Weights of a small GPT-style language model, trained from scratch on English Wikipedia: width 320, tied embeddings.
MLP neurons of a small language model. Each row is named by its layer, matrix (gate and up: input weights) and neuron, and shows model dimensions 32-287. Each number is 500 + 40 x the weight over its row's rms, rounded and kept within 0 to 999. Numbers have three digits each. A neuron's up and down rows have the sign that makes its largest values positive.
Before each neuron's rows, "fires after" lists the tokens most often just before its 100 highest values on Wikipedia text that the model never trained on. A number after a token or word is its count.

fires after: "\n" 36, " " 7, " Goals" 6, " |" 5, " 12" 4, " F" 4
L13.gate35:474448571475513466515500513429459438584434549455523521495530523542510527495458471439522466498527459519513504548459474578469519563513435481494533524455501547520484461564483517470502484523574445521543510546451537471514483529561488450536524493505508538509522476491508458463541491455543518481500438508476458506512492435442519479471526504429491522498512475463542533457600450532501497521499465519520459529521468518548480535507506466430521565522571579546485499521452511475543425509531499431542493547466499427402555490488435494505544545481547542551559446484517526538493463503449630528562486436488469529458479472469492469516464531490498468484521497418446518490512559502540485394515596472484522520536520467560437490500446420560543482474506555433492467438526471533547516531493463
L13.up35:468454521568447458525489504511464501399504450505487526454513518475476488541510489511512492496413470486494474554476572414556481481492450453526517470569473527478453484476466433594582488454532517489554520553475456503463491530505505563520561452474508554436521530502427486449506524463492500489498413473468548464577542528504504531550476547420531459503494473489506519491476570547488482489483511597499489534563471428491544446481527489463450496519501542495465472492512539513458453514441513489427496545473437512465517499498453506483512541493530471495577495517544471551455477552471502416475575510568501464469520560490434472486584553497531451541471480449503475585488477467499512466461507500526482466524491455503569467450509485532565537483422457452542485536472495518543453440490483

fires after: "\n" 31, "." 20, " died" 4, " Died" 4
L8.gate346:501528424430553516571421505479553488479522479507513520502432560467431498529533500412524458587527488517419445501488516453495523380475578437479456525499508524545613565534495442457506497487483429480517562488490541499517509499499511554485497500510513483555547450413532517482531463527472566484459573429452494531517514484507473524480565581504480502491539471500511493536448461568536453409507488465491526551562436523526504459560486517474504526422464428522523525483472558462504503527518408455467513511496465465509521487526528482572501570544497518437518419581476509470544553585511497456481505396470458404506509525503472473466473507506474520511559506426499408490490513551435533470507430504488504533445497478500529537568507444520511525499516541461523480490453493485498487510489518
L8.up346:515584516513571534557538510595560502530493498512543480507566541514492510468583468412484503536501523548487553573519479480521522494469464469470469534392522539487520549509515452476549467420454528540537508494497568513559471524507512556437548471543418601586480431464536489537525486489537528469455471456517464454551504417531422520462540542444453489566407509439476485527467511541587467503552475486477512503547514452488515472562485566544519480515451455526463516508523526488493525478471503507498449497411475534480527456524480481486568533475504511493492466487468555525511496521570548462488533477459503479495519606469539492467558487466414512544606508472531447529484404506531495486526508515536508484446546554506496480586445482480556442472490440498467475540437479494518513499502494

fires after: "\n" 65
L11.gate282:499497516478501496453459494557454521515542518466464447494438497489489529509529488439468478490480461461456566551530511491493469442511501514441547455453616470519445499507476426484497505515437591508521454424546473464522421433541424477456534550458563481410535426535489499475461572447446439473469516509530506500511556460542431527506562570485446427440501499592455584553449451518536471559457509452533544509462455565539454460503531441585442527441508527525497535497534478452557517466481511580445466515551481480460484523482514545517473503480530480492472579492474498551522501543474409495456502551444452484455559591497472521449506489487531440435528520479575501522510502516460563489511500435479465521462491524491485576489458500552508482474520489481465501528551472476487515540457557
L11.up282:505499494493541538480497480454483459465480500516476523543497569476435542537491462472431518540500533557543579529465521498438530487517445506519513492547496457499488487492473528466500530436441486474527549513395484554539468518528454500519476394512492498497524546471496503470543502430554608522535550491508529464502552571519585551431453542450428467475492484474436544524557391388560497528481536525489478487482568501519530572541516406465409500532546425541593509484429439525473519502457436511477510495550511539482532487508519504420556504548492550530514441529472439515492454561518505487427531463428481451429516480531570536441486452475510452526477502545473524502512488429470476512509519532550441534476460605514528480540512434471392499463448516491503529510525474504524560505489464

fires after: " |" 56, ";" 22, " medal" 18
L10.gate432:497462487461484453516550470449498427562493411515512493521451498481478530554482508491483402552468402518569500484471460549431485551480458508419464490493446489562493460471444417498540476514549470585461535551495475512477504506561511517470550469456461547509447439494511522475552506464485456478509455501496510490491488481490491511470441505566457453521499602544527479507502522545563522453520392443469591490514499535518558486426509491473448591594488491511554545499575502523454522477474542495507463482503544554469515447463483398571460533422495484527551497483520564514482522564533459544453467480480532492504577491551589518545557420578556479521567507463455507541496467520460532445524535489537500458520524572503483528541494523577511440450498497496436409481493487488517519499494479
L10.up432:602535560458518478531568563549444460581549472519515464460505502527503527529497474489518517514573446540492411516554526514465458573525476548539445557507437455490541557465467498517495562558483502505577545496517493523501520419529481494520495532534470466542465443546464475577531499536548498485495470557449493495474491492518520467505466446497514471456466491452431476441495445481486545496470506509461481478550467574485570519523557486509472431505496437465500557580522485533449513516470627457496492433537536449401524467580480532522468503525523571495462479537445459458502440547512455532543527490434429508507534460538502545536490448518494541530501490555492452522539440538602505411544515494555530462542504521531430520565579474590505516509485463529557483450417528459494479521439516

fires after: " |" 82, ";" 4, " L" 4
L11.gate59:510499496576439555504529500556529419449520442516502456483504471480497517519498415524494478529536474523492486503548524486482495532570466533507531525484445525534449482510512593588415501461580446477465476472457502528474524445524493465484502473462464455487555504468526567516604553451472553519540459519498514515511527426556463547458534457554486467514530568497473507538513491541473475453564549530463494538541477575530481505496441478475438536499491487476523533564496442456485555498575524532502512505518498462576548445511475568490476464459492455521550483517503561538416475436536459525522560468485478518496512496536592511513537515449554536463567517486577490499515435468590414492564492441577536522542533557503543509413513418590460486489505473494481483491464505470437555423458513
L11.up59:540505544484560544550598494517538546538501454532538491606454471524520482471508517465508416523471542551477495518549479443464463447449395505508577532508497535511445518537531480563479546444537489504500497469534502502524429461511531509482494450440517452534504481481457479455569473530603450498483498509519427476461478462478513472447483561424458502394472465525470463429488517469543486510517485552483540488493592502530513495495479447493490542484446447548546481530507480611500458494547493598464481446543468512423567480508592552507449503474469504477475570500495549507447476535498544506488476450461527494495565446463500510457516539590496494524533521478521544536528480474538484549547528553500513494504491469492505537477459408500491549462457515518461480483526438565548552525510519

fires after: " |" 83, "\n" 12
L8.gate241:478486500477472582479520498462435523445441434515517463508538460468446485470569453569471496526470478471453558550502502550429527535545530422518512454453494571450472507554466542483555502492493577461544474454537526490535527534390526487507436482427498508530465515462458520472527486533574430495493450462487490425524514475508440531518471460508538484502546419453577452549476488490494504511503546512508496559539473545442537447453541451525469489480537559475478445464479505500445487434467536552538510518510571474478502513471498502487562593579485496473460462548529556422497411585510517518427496512513503550452483507469437495476552502514500520598551494492480513457531450542477445473454528440528512525471539457534529438492422463529535493474517553531497546483513459458475429478520508
L8.up241:492491513488500499531516542485496518464514483473499526524537493498533583546482535514488563524490580514502471563441529490443550481537462541501482484495513517571454440563487525501488556557480495496527511524476502459502525529461541541520518512519568513482584520489536485537528504584470571558561463638574521424532473453393521449417468457498473440524551500480527460423566498453498485492532523493491478512533526580526478472465488542554455498542525516444518513515484477552458424474518529521561461462517500513564570486507440512494555533526468549536455503477558531481516420522495623522461533541542588478478467519483549498519480522475500521540494536484509511581550516517477499472486578423496537479460442432512505492507419484468503573588500517482576483517437560468450462458489516

fires after: "," 36, "." 15, "\n" 9, " that" 5, " 2009," 4
L10.gate162:481450511467517463554508555431444552503491471457536459472545530588449535476461509493514477444483428497473491449501502479506492488493488506499475547549449491493485552441468482518498575454512490443482476619568562564536597514508472474426510518427508509474462590435501472539585584542504471505485528519473515493553526480473492496463486515500501434544572454487570488511531456423515486548561484565494501499537451459523515540512512507418517515502473491540444524401520545557532515568456488449510524474443464461446472481589510534511469507432493443519506496523444501506520499501464470434506470444460521487542527589436498515524545510525521518434505560647539500542428497540478502547532511461525465497517504462454519492472445440565482479486486588443504464499452490501494515491503442
L10.up162:498444486454475462589471525543550487442456566505427480453500466506476495507534475532527486459477484553506497460565522500473466564431419516458412487500521472495448483491531520496557501476457506516502493503432434559485499488483466542476503517578444481442509479546441515507464568569529498526557491528514518550513437488456540440500524520562414550477475538520523478542563491501487502556523470548443542474563513497501512524504449486545476578556519530436448553481508520537416484517503507476507513510478504548479505539472502563503456514546518480477465497542459531554458462440500508548452498497493583485455501504475528465514459569495517442444489561540477454415475537467531539480533530435526513508565461502490473585522541509523524437538477559562302394509554523539557466447531533

fires after: "\n" 41, ")" 9, " 2" 5, " 4" 4, " " 4
L13.gate124:500532505493551515534458489463436513564515546479526491517464478454507475521454539466513527516509516517568516504438511534449528493478454528481590463570507478462562434492526530468519411563478503489522527495607483549476533512526479456519495539527455471543461487531495509449461471532536563428511537490418468605498474470520506522469421500502494486426549456540557417520538494529523483538518484483554453436478459399519473497540460494515482569507587557472501523498488513537473524452450559545443502448497452485505472506558530538525508499440541530457479477495500521477518510510509526450540483577482536465508443518550544531507451512569488477453485479478500520526471457473463563584500526408476496550506488567558457550502502517532463537538528488464502489443511458550523513471551509
L13.up124:551517473456487436550404533552472469555508461523527457491475476459457423510521528497519479531441514592467472565474495506479493497460494460492544511488534445534555511509429611571556546526477538480500465516505483586539518474546471468436492464440492463553535489483540555499471518511503500460472475478482541516543467487519560545450476521521532572536462471463415575455542479549552491498443535475451424539525616486382460564534595491513501500570564533446534472504472493476493457535496459422548518450548492417500506511500504545441551450567524463544549489496518559434398458478499590496551544545477584514478535546481448469502535526443466536548451531443495523504472476453502550542450509511501476492507510537534536494497504479528557482526474454500490507548525490511574460536440473

fires after: " |" 43, "s" 11
L9.gate8:543464453601542509505494483509441528596481523544522527511481511431500493501531447519509523537518529515538514488451473508484461540487496501512496598574523445559493443592438448502467535457526457458576517464495493595528518499495432440468506474559571521512476497530515414451448526438499580545507544527484519504513469468522491544461469524504490547548506493462519452516454517544532428521490493489505526462480531503538492548486423503564478468506537526481490528480547482558482521498495462436507453492566552517509466480486558515550580476454475533530434572482541573458547449515478468486542520505521507513512484553543452485475564467593484510487524497466543486474453516466498442533496493507549430518552454494499535473454503493400536529577445418437490423544556492525492511528546509
L9.up8:612542459443473506495506531526467554492447461492519489503475517506403469524550477534498513500506531455480499422540577499476482542473546613541559547449537514540512487564450472411590460445513499511543490538483525504474529517464416489419482434539489545481498529496462481459523491490555513498487553546452509565458539479435531529489545516493454447535553494503519455514457565513517482527460492489519543560462446545464558526414453398499446508558480493472549504561459514520489422553473516515513473570530452432523498545442477519483511589445521498483548554505493551483500463554480514483514482522520437494494493487495518488464439495561451519506530495438546525480576455448513481522480498535483509502545495542452491568454533515484590442531576595459461559504464466526600494507500552

fires after: " |" 45, "N" 11, ":" 9, "|" 5, ";" 5
L10.gate389:527459480478433519513557517563542494543496560527484496436484526521500487484450526445480501542476459506470457519455436526500546545485448491472525505434506406494521402506529517497521485527453481494480466427468577554535513488541497523524592446515550521514512457499456545529501483499465540494482520464587504530511417390487482479498491478542438503470481456501553461555503500456474508481508614494521456462508485519579493439589476477440486590541464542501506490521529482444470492584526563527490488518504453479520504480468433495508442423466409577504548544474513492569477547610512436497519495425495557501528474484541565498528492539474552551539491505456518560484491446457500462444541543507502509535469494515549489497587439415495468471447514500494451500503514478445566518476421501
L10.up389:449508447539516477503514496418523473524438479445549546521498447555467473457520467522443456534528514523490518522550501458471487535534496469468485489508461442494498490489524463420471426542514476497499510504565472525459443503489512501472527536531527479476510561519546514523531523513458439424480498505424477439446502408508524511494498474562491506456537467531505481489443483427485525517446445557446478577569596585538535515439578486485516566490430535440470487509520450408463523521519519465516514456548518583559538484486539479519489483463458495467548537515433543569483476551451528530473457462523513469504453496552529497544548594541558540528483459544469489562515499424516527502512545535513498573590499520504543441539531476577518520462492471504474378507455494541437509556461483

fires after: " on" 32, "On" 13, " On" 10, " |" 7, ":" 6, " –" 6
L12.gate45:456487458486516558504494474492495589494461516508481509457482462415487473468512469437418509539476526576522480552457482555512461514563501492556483486438493488512540533523455457526499510488498499495483593515556538482605438480569541507471488546492556480548509466436532485490444571473483466456483487519407486471449447527525503548512471439595464485526450477446578429492518521511434501550479516466499426475551524465488572452457484433479454475472444453490522470565520490466496471495524451538464511574467632544552538539472547490516518562522476563524532499500522494526463454495486495499512473563469483498479507455479501476418506472481530496557508481525526521463470450487461512475486528497505522499533514515569529566487477480482494476549506476518452501418488457515564408488485449
L12.up45:527507464475506523505458480491427529481423525515519549501544515486497530438452432501496494532510551475471510485514466438533502376501461443460476487498501517512481562496480523462496486479448530500570495438510504421501455361535494563456454532478447476554489499440497451555490529510515567470473522510467493492535551458487591492487521531527476459522540521487603481532498466474476497605465558466451466479501516571504491490447489454516506484467533545459494505466522431454544504538511488569486489538514514496473447455526527453500494494479453473428487567457544482499499439535481511484481497575567477483540438565453471494523485536489520471465470481476572467544486438535512619478515569467520463481490443474479466437526512519472504523475528501466530563513491479406458469511543470

fires after: "." 17, ")" 16, "W" 13, ";" 11, "E" 5, " images" 4
L2.gate157:495539485513454531562517572500441482544482524470507487559450471504489559563507483588558503515458570533459521484550479467531536412543600557452527477559468442423543531498495493443482434528527493543547460474534465480556547521470510505468488520426541498449484456491519470494519449517591507426568539509489527498540489462537559496423452495536484497527530525477551545526489558409462554493469537528469489507545599456474529487485405479470480516532463438526489480545495556495533416515480523480546469502479511426498523476483462526485540485527407497490580471530512544459510424459458515565413542459540564515504473488534475454522454447509505463535440485454507478430485479527484572510574567490493507540492505501521483473474532486616545462433521498485580514544533514557468555555543493
L2.up157:498536535520444488473464505500503491464563544536504431450503573538505519493503442521494572540509503512544500519524504491499591522512531516506488511443473544493469525462477460466494480512481472482485450480420505514477486495442532453537473550454523518561586480492477544470483564470523484519526505469467478461485502472508555430501522534496466511415518497521506491543548613458497603492485535497486549481508523473452472483509475451516467484464473500502544484571573468544467487591484563513524591493478416556467494499496525465500504474466485514420515469523441534459471539556528474563425532485472518479555478552471492455554480467432443426499467495503429499437536443539536531474583531481537491516429495579478542518466484540501414433439479431511450508440505403532520470447580495

fires after: "\n" 39, " Team" 4, " O" 4, " Party" 4
L5.gate18:472437476509476498518534423420485489496460536556501607452494450493563527489472467447518495516461516469500544590487523414432455486490524489464444496503474494533469528456475528520503481530502544548500481385491549488474536439516561513481424529470545495570399528533491533500465508481515429459547559438528507498465546493550566585549567522525459427429495436478477465472543491501563462481552561500588480526480499489428555520487438542504511431546575529488539488503521481469541538506522544481500485532401473578601508508455517538456500502491543580523477523581491537507436424463497542450495442525471417550521542491547497473584523505452532523535549515514508491487431492492476504523500533445568486531458435579528495519519508523526497521454486499518497588504495524469496430487489510
L5.up18:450518519514460421528460486500480494511521494569514481575513485498456481482486530446519435495452479476422516448491488475585520568511593609473456464542480443540506496516524550434565514582441518503512454483520501422547580476506502536502496504522570498465405566507505527514458527484539468488501482550513455555516506463526508512441513507555558522437462481501446540512494511496547501534485502517541544485475479481545568493488401488483531465511532499524484494532531531511529478572505497404499512492532565479507507533537500563573490441561463484514481509499402457422537437524451437528428524528461522500488448544571472482551451503469537531534521542462508485567507463527505446526476491482474474476413456511542526458532532466469488592496572559505468471581550464557580520437572498

fires after: "\n" 36, "." 27, "-" 5
L3.gate245:538493485460465532544516488506481503482452465487481468532530494529484516527510520442469530494505437459531432538518480466522442448502535454563504467501449526411537546481539509550471555530491458541485512468481435434492475428563559524512500529550457542554551589460545503454598524481439520389523495520510580489463529461537466472471474509500493498518452567481560546534506536557485465407479499535491444598509542518498475478559534488505517534477495461525548466449465480529517515487502495502446461509519501519477564495486531520487457567508544495542620482533407491510490497471502477446436426490471488486524409559473561496567471509490513456412522550508529445547452493439517586484526532522538476440508575494551562465593506511512558507444510530480543530499486518515558566488547577
L3.up245:515478559515501519515532541539445489517490493446491489453487630495481469519582509476455504584534484499461417480483489487506532426438504502475506506528481507474500442561428532518412490567434444566464475516510497468469491500462509522505549555515489518486479539531494470523538553490442482428493481487498445515453431473540502526455489523553513464575492481473493575546514527567539467401503457518485506565528462478484425468599442534517513488449509517508544499479473493444483456496516506490457494581466515566451504503438538509503539436544484555481489550505559482503464424506544450511483565414497443476610467491491546451507468458471495557483491428503489461510469540451511459510497481519463543519489469534525520456622479471522459543549539559519459464508527552498476515457546535

fires after: " |" 66
L13.gate362:579534537567542511445487483464479519520514498495503477477550518475504525448445499504515489462480532474467498476523508517504468484508434495549541525585503516502515486527459515538462517534474537481563536439421473469501518499521515455463434489524480519500435458469510527438529526487493517523505532478534515448518512467533579489521485456505466516466511577487506464501506492441489491517517450499538534519495518578552437536415516536430600506440472433509466531550504450564431521464496540505544509535434473569527498450519509476490604534582374564493579449464528540473487509386488504520544495560523497552453484460562470540560546586548514478479495534522579480525527553459443482466498512495570502591499566494426514508522531489487502580514494522455567454519564453487428521525540458
L13.up362:494500516506460547461531484560470503516461497495529432495428463451538584531507431508561548442443492459487597453488483532506610541514493504526489500503507472512545390522548440413433456448470516532573479465504472461509508515516479505432505490511536446530526471480535484532502451499471504482531516459441563495477470512528511434556443470448469473511475447426455478508545422458502469464487507486579480499434516408514517527468449461498573479486519530473453541523512483579460511487466497529471550592507545497509475493489460569473502532491521523467480474415508561474491491471473482396631495513450579477532508483428500502563445478576452545501534535527476521548542471475459434487521530497530450528522487527462504456510482463468471497501504493475527523403496465451534489483493546

fires after: " the" 34, " Ministry" 14, "S" 5
L11.gate30:534495536450480498461460482486435413559516451518494511437407536510430512444522487482454528477405516506471524488543537471413509464602491590511456468484459501526534521537479477434489516467514469522418555501436465519480521517481477543468505484560485498513552502523512556535448519507513429496442562455471493521470484513487473476560566405472561484518475544597529582509522453456462483545413546507510519497581389589520485561519446456489498451477535482539494529515524523462498484520484524460476438449506564497499538519458497458548472493476536540452531441539517469569428543526455514509535505508480531381484477447513526519491470482546486554491560484485510492488448546429559597465499567500555468474562473504459518522557482576512498540498520549512478495557474514565536485484493451
L11.up30:485479505526444455499554481451566494464448458452489539472452542500519482523465496547476515504490537441466414513539522549526484480420538630532505481464432477481450463502507496509476609482419496485478523525490506494485560479587542496483520514518523448427447518533510558492432468490537493591487513483463562510520495474552478451495433609488545508469517503539534539492444482527437466469507523475472465493559515548518473530546500471483513524429503467541505434495470510547485474413492475539449479495452477511574450457402489465511460545465520502488533471517476469443443436484559556537487486468520455469487534518467427557576501497531535463475457440471555519572478560475523481497576532479418457537562496502546471520430528487504495531610546547481541524431495550521479451586483526

fires after: " |" 58, " the" 8
L3.gate111:504557508498515457478512532515462547523502479511548515508509452525491477479504484576582473482563517564554582507480469471487497553439487434438535497524559503588458576474482497458436457547426533431465478493553489484504502565468509500470541460487479398470525453564488499464543495604509501494461475500500513467516581442443486488494460548486460440518458508498459485536512488430480495519488504448524460518511536518445551483444504490533505567513433540498422471538497478527429512500411458444508506535443473490484490473482540481577534521549462449479560499496537532551477527593506542525442479544493510456460490471517497555521458480478537471476525512534487516507497479639554455434434507482496451488439567587504472448479523512512503462484446496454529400453550485466500468481470533
L3.up111:543519469515602536531579504467593474518502481478478454509470499468485489524512549543489570548547548548473559438488445504468478471540519497427501495523509507580505503533600473445512532506498528529443449495530538475494459544490527445473536506518477443512478473464523543531525521510533528501580533575483594523505551465468515530514477485465529462508519556522520482545454436451501488452512457557502483510532474609566495579473445491466447459466520441477525515449589537572616532439461510509437536487467500553457488519535516563457511525530534492408558499504502497573566533541488497508530379550554445440470521492496443598530467491507502496518482469492503515446508499497492576446478554459548478529527501492489521456565492546492470507487489535475578459554528518488450448489505479

fires after: "-" 33, " of" 10, " de" 8, " the" 6, "." 6
L9.gate182:511465470570435536490550547552482483476451466474479483483530529493536541526444477543467476516467496507479483502499471477442447486493524496571452482512517541463508520562453462537487586481471495500489482569500502562568482500562430405505514479482515517489534558517444492537497547544496413442511502434432443513481491545476488482515522493451532511545435561466545492531588536477460567542431450499578498503561486463517477495450473527426412552495557451502452478511463541524462506449519494491495452482483456482478504543461527461453485531486515468404453529510534509457447490504549501566545426500533444447481530471474476520480532424506536500467556522472567545499540521584506460561490491527523439427465474480541531572516466542515467507539519489494526566476518495559470502534543581
L9.up182:495476557488468447478452448426504481503507556531574496505523483513556473527575475529508588416456449421413476482502465463481582444465557524531505564463530492485523538473553498494434436486412458416444520451469472523475377522518455426499602541548487542515574539541504491481518530513546553471497559418480520436469480519437533482458447432500530521479494462509487495467422503616471501509509479480466534485517493521471550498559500539480520504415503486465438533549592546455571462510461531468511502484486453499493534519512542473572503465439490445519439562519437537499486458439525495474492599481476492500433450507471538534529511431474482551503463537480540436500550485474541547551526577527498439534523532505469473500505545542556548521529462457490484487488472537493566519474457536

fires after: "." 28, "S" 13, " |" 6, ";" 5, " " 5, " South" 4
L11.gate207:481551474549486484496556528482429469535536556535541472475565507589451404493470473547471529523514477534503502508545487467479599565493562437481496456481527427491605539478523502520472471529453490469481557484533548509473506527460548504523447530562504493492580470578493490505498495530509524519450471562484454542466498527479465520549554466504468469506535526568582548526416465478490490521464469545510507455514491461566513421546470465520478433494487516510531528454543563460539445506530509484479528648482542455535555478517523524517569527469463559505398481505508431543488547479560512556492501491527436457414480573440445558494491518452522541496411464441472466498502440447429544602496464504495475502573467449546500478522498496474515506489433519569381517539464455504487473524511543
L11.up207:477495487490540528469594459456457456514490593538541557525525434504519486461499491468474503502579486433554512509459439508533458544479392481503500480452470514523545521529555469543538487538533499506460495426589506475497464518467504460493510531560542474493508502459468500462534496484558488481495447519492482470516501455516526446564476499488535408506510549543484547479590507501459541523476519519534516549551547561502498549481516483447500496480508428462476508533496460514517566482560489569498638458482497516490487513529528487566536459487488477516456503519516474480496503396504462541485526557512564437503515504527409438444551513518539505507488489483492570424449484479489595489490434395428528500536447500530614518509474519483464527545497470507448500436493523435552519566432577

fires after: " the" 43, " The" 6, " two" 6
L12.gate113:556483478529539510571506518544475526485479506478508512477560489512524577527533497537484461465401542426533572588460515487444507529550553446464486528490444552500537491529545441496449452520498420493455437455519553522536532530505454510455441543487450480494531501502537526449477531466521533503508576476512514493474539407472482511488479473490462529503462499483578443491412541473509512519436531489447569538517514424476548485494463479476440494562511487515485545492504500446465503465460574434560492462514499481500538515440520502524474551526513450460572455504511503563539449542523558511498491535514533536434567514482545456540491539502578521480522546435530529521442452501519468496569494526558475487451452538517639506439501438465496484495518396442462470474557492549499456568486524
L12.up113:492518497466499523575446474468477498416468533520487509463563506488504498481446491511543495443529405441527436454552454501496490511471427509493515524507460527466429435519472471500515571471512557460460533457483435481495531452577499512555537418519472558504492519466488485496512520519489467547516488486420556430464562558421469532502484581509447509506501517485463516469485509449493457518429567472492446560521548539527537492554504557553521497504529484490460534423531449545550495510476454492467472533432541501554482533439461441494515568410542522538445511483455495520478563530523515585497434517521508501488514542453430451490551494420447488463510482456500390452475548452514486534426554477504439512521572428453536547576483553533501525451414514495547500491512439465440582512460463

fires after: " |" 33, "|" 17, " •" 12, ":" 10, " was" 4
L11.gate342:530515478515543459531521504474514451570593537512530472564558512454526399480489506438516479470506510487482565514465451552424482497548506462487515473469475528442489488483476562506468502542513494477531480466491478545474471474465447492464456496442499486436517466457568533425559444546575446519499518508526455513462555433546513471484555584436443548502480559417554551468502473487511568485528509584514500489439493501498477481505520499506639439433422575535487526493459456459527475543515490509466515483514538527526532456432523559496504521399536539436463526547544482568470449550548467551447475518535490487574506492461541474476477535482537557494468523543536473494524462534439531556520590503437479456450446520486466467454522513504425466473489559512446479475499505437560478526483529
L11.up342:475484519478543602565467463415501541483514422507491529537470423530474577565459512475488461551462516420505410474517526468489547430461503551552552486525553485519539494395427537478516529511524563544562471556475492502514473520499471490449511558511469505477460520479499454470510566474480534501437503468525507468497479547489542542463469512523528529560485480518537528524452490477506519521492538482501513523500581524549511578542504458517446523518463513458495552452477548476522427513432492465516495559568497507431503447481576510492447413528547437454485519500473503505504397545511482552500475477509504488511525443538480510535495552507453528448476526571456507557499510486518473456504527568468515409533552501457585502440492480542492538561547504508430536495523422465482452581500485

fires after: "\n" 29, ")" 23
L3.gate127:492511500497461452548567523431518459457512460499484405484419513494544529499484502453529514488460400503487538505557490514504448487456428475432463492474520437461457476530435414484488512518490502513564433503492456499508593477497525533463570452482502511508560540480483511466544439421453543554478509498442512428470471444491600568421506485578451494509451550496491454581494515505497544503570480544507553486486499477448500525484471471531463511497460486513535496438538499503415483516477455564544421515440463470472516552562533444493544472476529482460470490542496468487498487529468478521487491523523531493490456608471488500556465589482491505483405518522522472501527577513541515515524510513479429486514436499446462519499481506589434441480431522544431540522528468407499547507458456
L3.up127:471476482495431515513536552450456479474524580517414429456448473487398503507497536554500537566487508488499494496436505482525494491470431503509528537479440509453488581524466400527524522452500511503452478538521453512558494528492461541470382522532486508472552523479400536477498473468497512521429485471513542499535556433523503379454437571506599583524477450501586486476468505501462556501501511464516497499432467463463494509467509463428429459519470472520532518512473452462429463519480515543518538508533515503449620531519543586509498525535505457442458539550487535533515531499545494502499506518441476493499423574487592501532472536495478460489511480507439509434576499487497524539529457521502469484545513578524544479501471471542446499487503539585479480489538534507533525491424508

fires after: "\n" 59, "==" 13, "===" 8, ":" 4, " ===" 4
L11.gate208:588459444475421533516484481494531490485512513509449585477530507482557500519462596476560544523485527495588575476501492567560441581512447460502453560476481509524493548529455516514542531529549446419589506497503485523526568510560490532486468537433487493461467468546530485546505469551422503504527531482480508455520519501485480481477510481550541508510541509549533484521533531501382510553597462585517503557536400491516490527400529556476480546523473527539528450436448455468549474537514491530492532434476499494529532519489501438494474484477549513519519429500542510516505548565468448526425466433474469510484544486490517534587465507506499504502507477516498521496542566559463537440562517526458497555499447491562518588565476547446470496466494485430543577517539516472516496534529449
L11.up208:473514474529456523498485514459490430442508466462479450505429515527473520463483500519445531542453514520520522614440445477543475563487519529539533585520499453501554385545493509528511560510555514533504522502503528461512473498452485527481475559508538510476513495455573591481527487495467508491523579526484536546503559522501453563481511500514480509514479574547500433527464528496435545514487505544423460477461467465508477473539486428438507522535486550513499529505496420430452527489486464521606530557495491535410455457463502523503579526471507468501531585471511505434462492486567481591490510514477531534559582476555539468533483479447456430474500501538487477465449451553486482506420478562534476499557522439534576582476517522530519503532521564504523546536504490515511471475502387

fires after: " |" 48, " 1" 7, " 27" 4
L13.gate180:521487491452539480457509478510500532537533427521507441439529459438542498507525484487554499491475501507444524505527459501488470529358509501506521461543393494484507497564476483439459509547501467515495452425466448568514505572493513546510583479476492481501503433503460441463443474530485513479540566487442478502500530464549459476486528453503467520486508574547480437489524490508530549604532503443472496485531502488589408529500477573528595537396514546439503485502534456487504513487539551547505493458463554475500558578479551524437535459587453498496532463435446530534487527465461479530486507508486483500494468407462420543483483458546516520466464508537514492469413497518473495470498484506447518535515499492484535544529491531581523487449418508564484410489520453498565479506429512
L13.up180:556557572483468528469515536460544511514466463512517487533480467525544463481514521505517531423553464482516502509408474458474504533498402550523483516541466500493431448562475496484476442473423458607579513502466522502546478476515510533395547474445524495534497370524488477490502468506461561511476437496475493456482503498555454516478491492521499513480528486484435499413455470502534580542455503537498507507543502529444488551474491478551534502487516475534573558422557451512434478519500541503447539517435575475538542547492433528579440551465593521440452473530405489513500415521470486520524494474486504540582549425484517541555510495514495564508529569504441491533538452498479533523522527467536536522539459471529565515524509531541475544454585519533535524546504512530593494521477528

fires after: " |" 37, "|" 25, "\n" 6, " in" 4, "Re" 4, " Re" 4
L9.gate264:478533439561515516527484454511450492503453478492497527470524489549527498515565517494554539497512531527493571457437522499460398510512468517471494545551501518465419527538521553496466515463493405487442512509466507512509567475537437536440531451564449534546466471499477484505439557519515469573484544428463554592524444518464436436403415532496511458516483451442503491484563465475474472491522508512483515567528544512551577511526536562476528491436488454495430466437559505511449468526510502446533573464478470466537459490490444555422454517520474488453564571517460490434527493552535510548514489474531518550459491558502482506566474521546500469473513498466491500559498552479560512402572553494474475449492476524474469521519522482545603509531609545519459476475544472512491469400463514
L9.up264:468468483444493560480446471446463475491509495501489537475520526489482476534418553550549553439495490515497445567545548531548526505534545532456454490449459519512496542486528457453519582488470509558459528494451490506493455541523502475560517539524466511489486488399433473496530490519508500453454516466460475476417508556491510476567599443421484527513544502471485473400475508514470506536479535554511510481530502473435463502418459516486468491545539520483548583457484503463548524534513466566514499499530510545391535454447479450487519447512432502532492551505549500592547535509496503464477530495402519460469474549432545491469535508495498536473479525537591543562485489497433503475512444437487574455427454462522556479538483420461497459427542494440470426523479544495551487493566500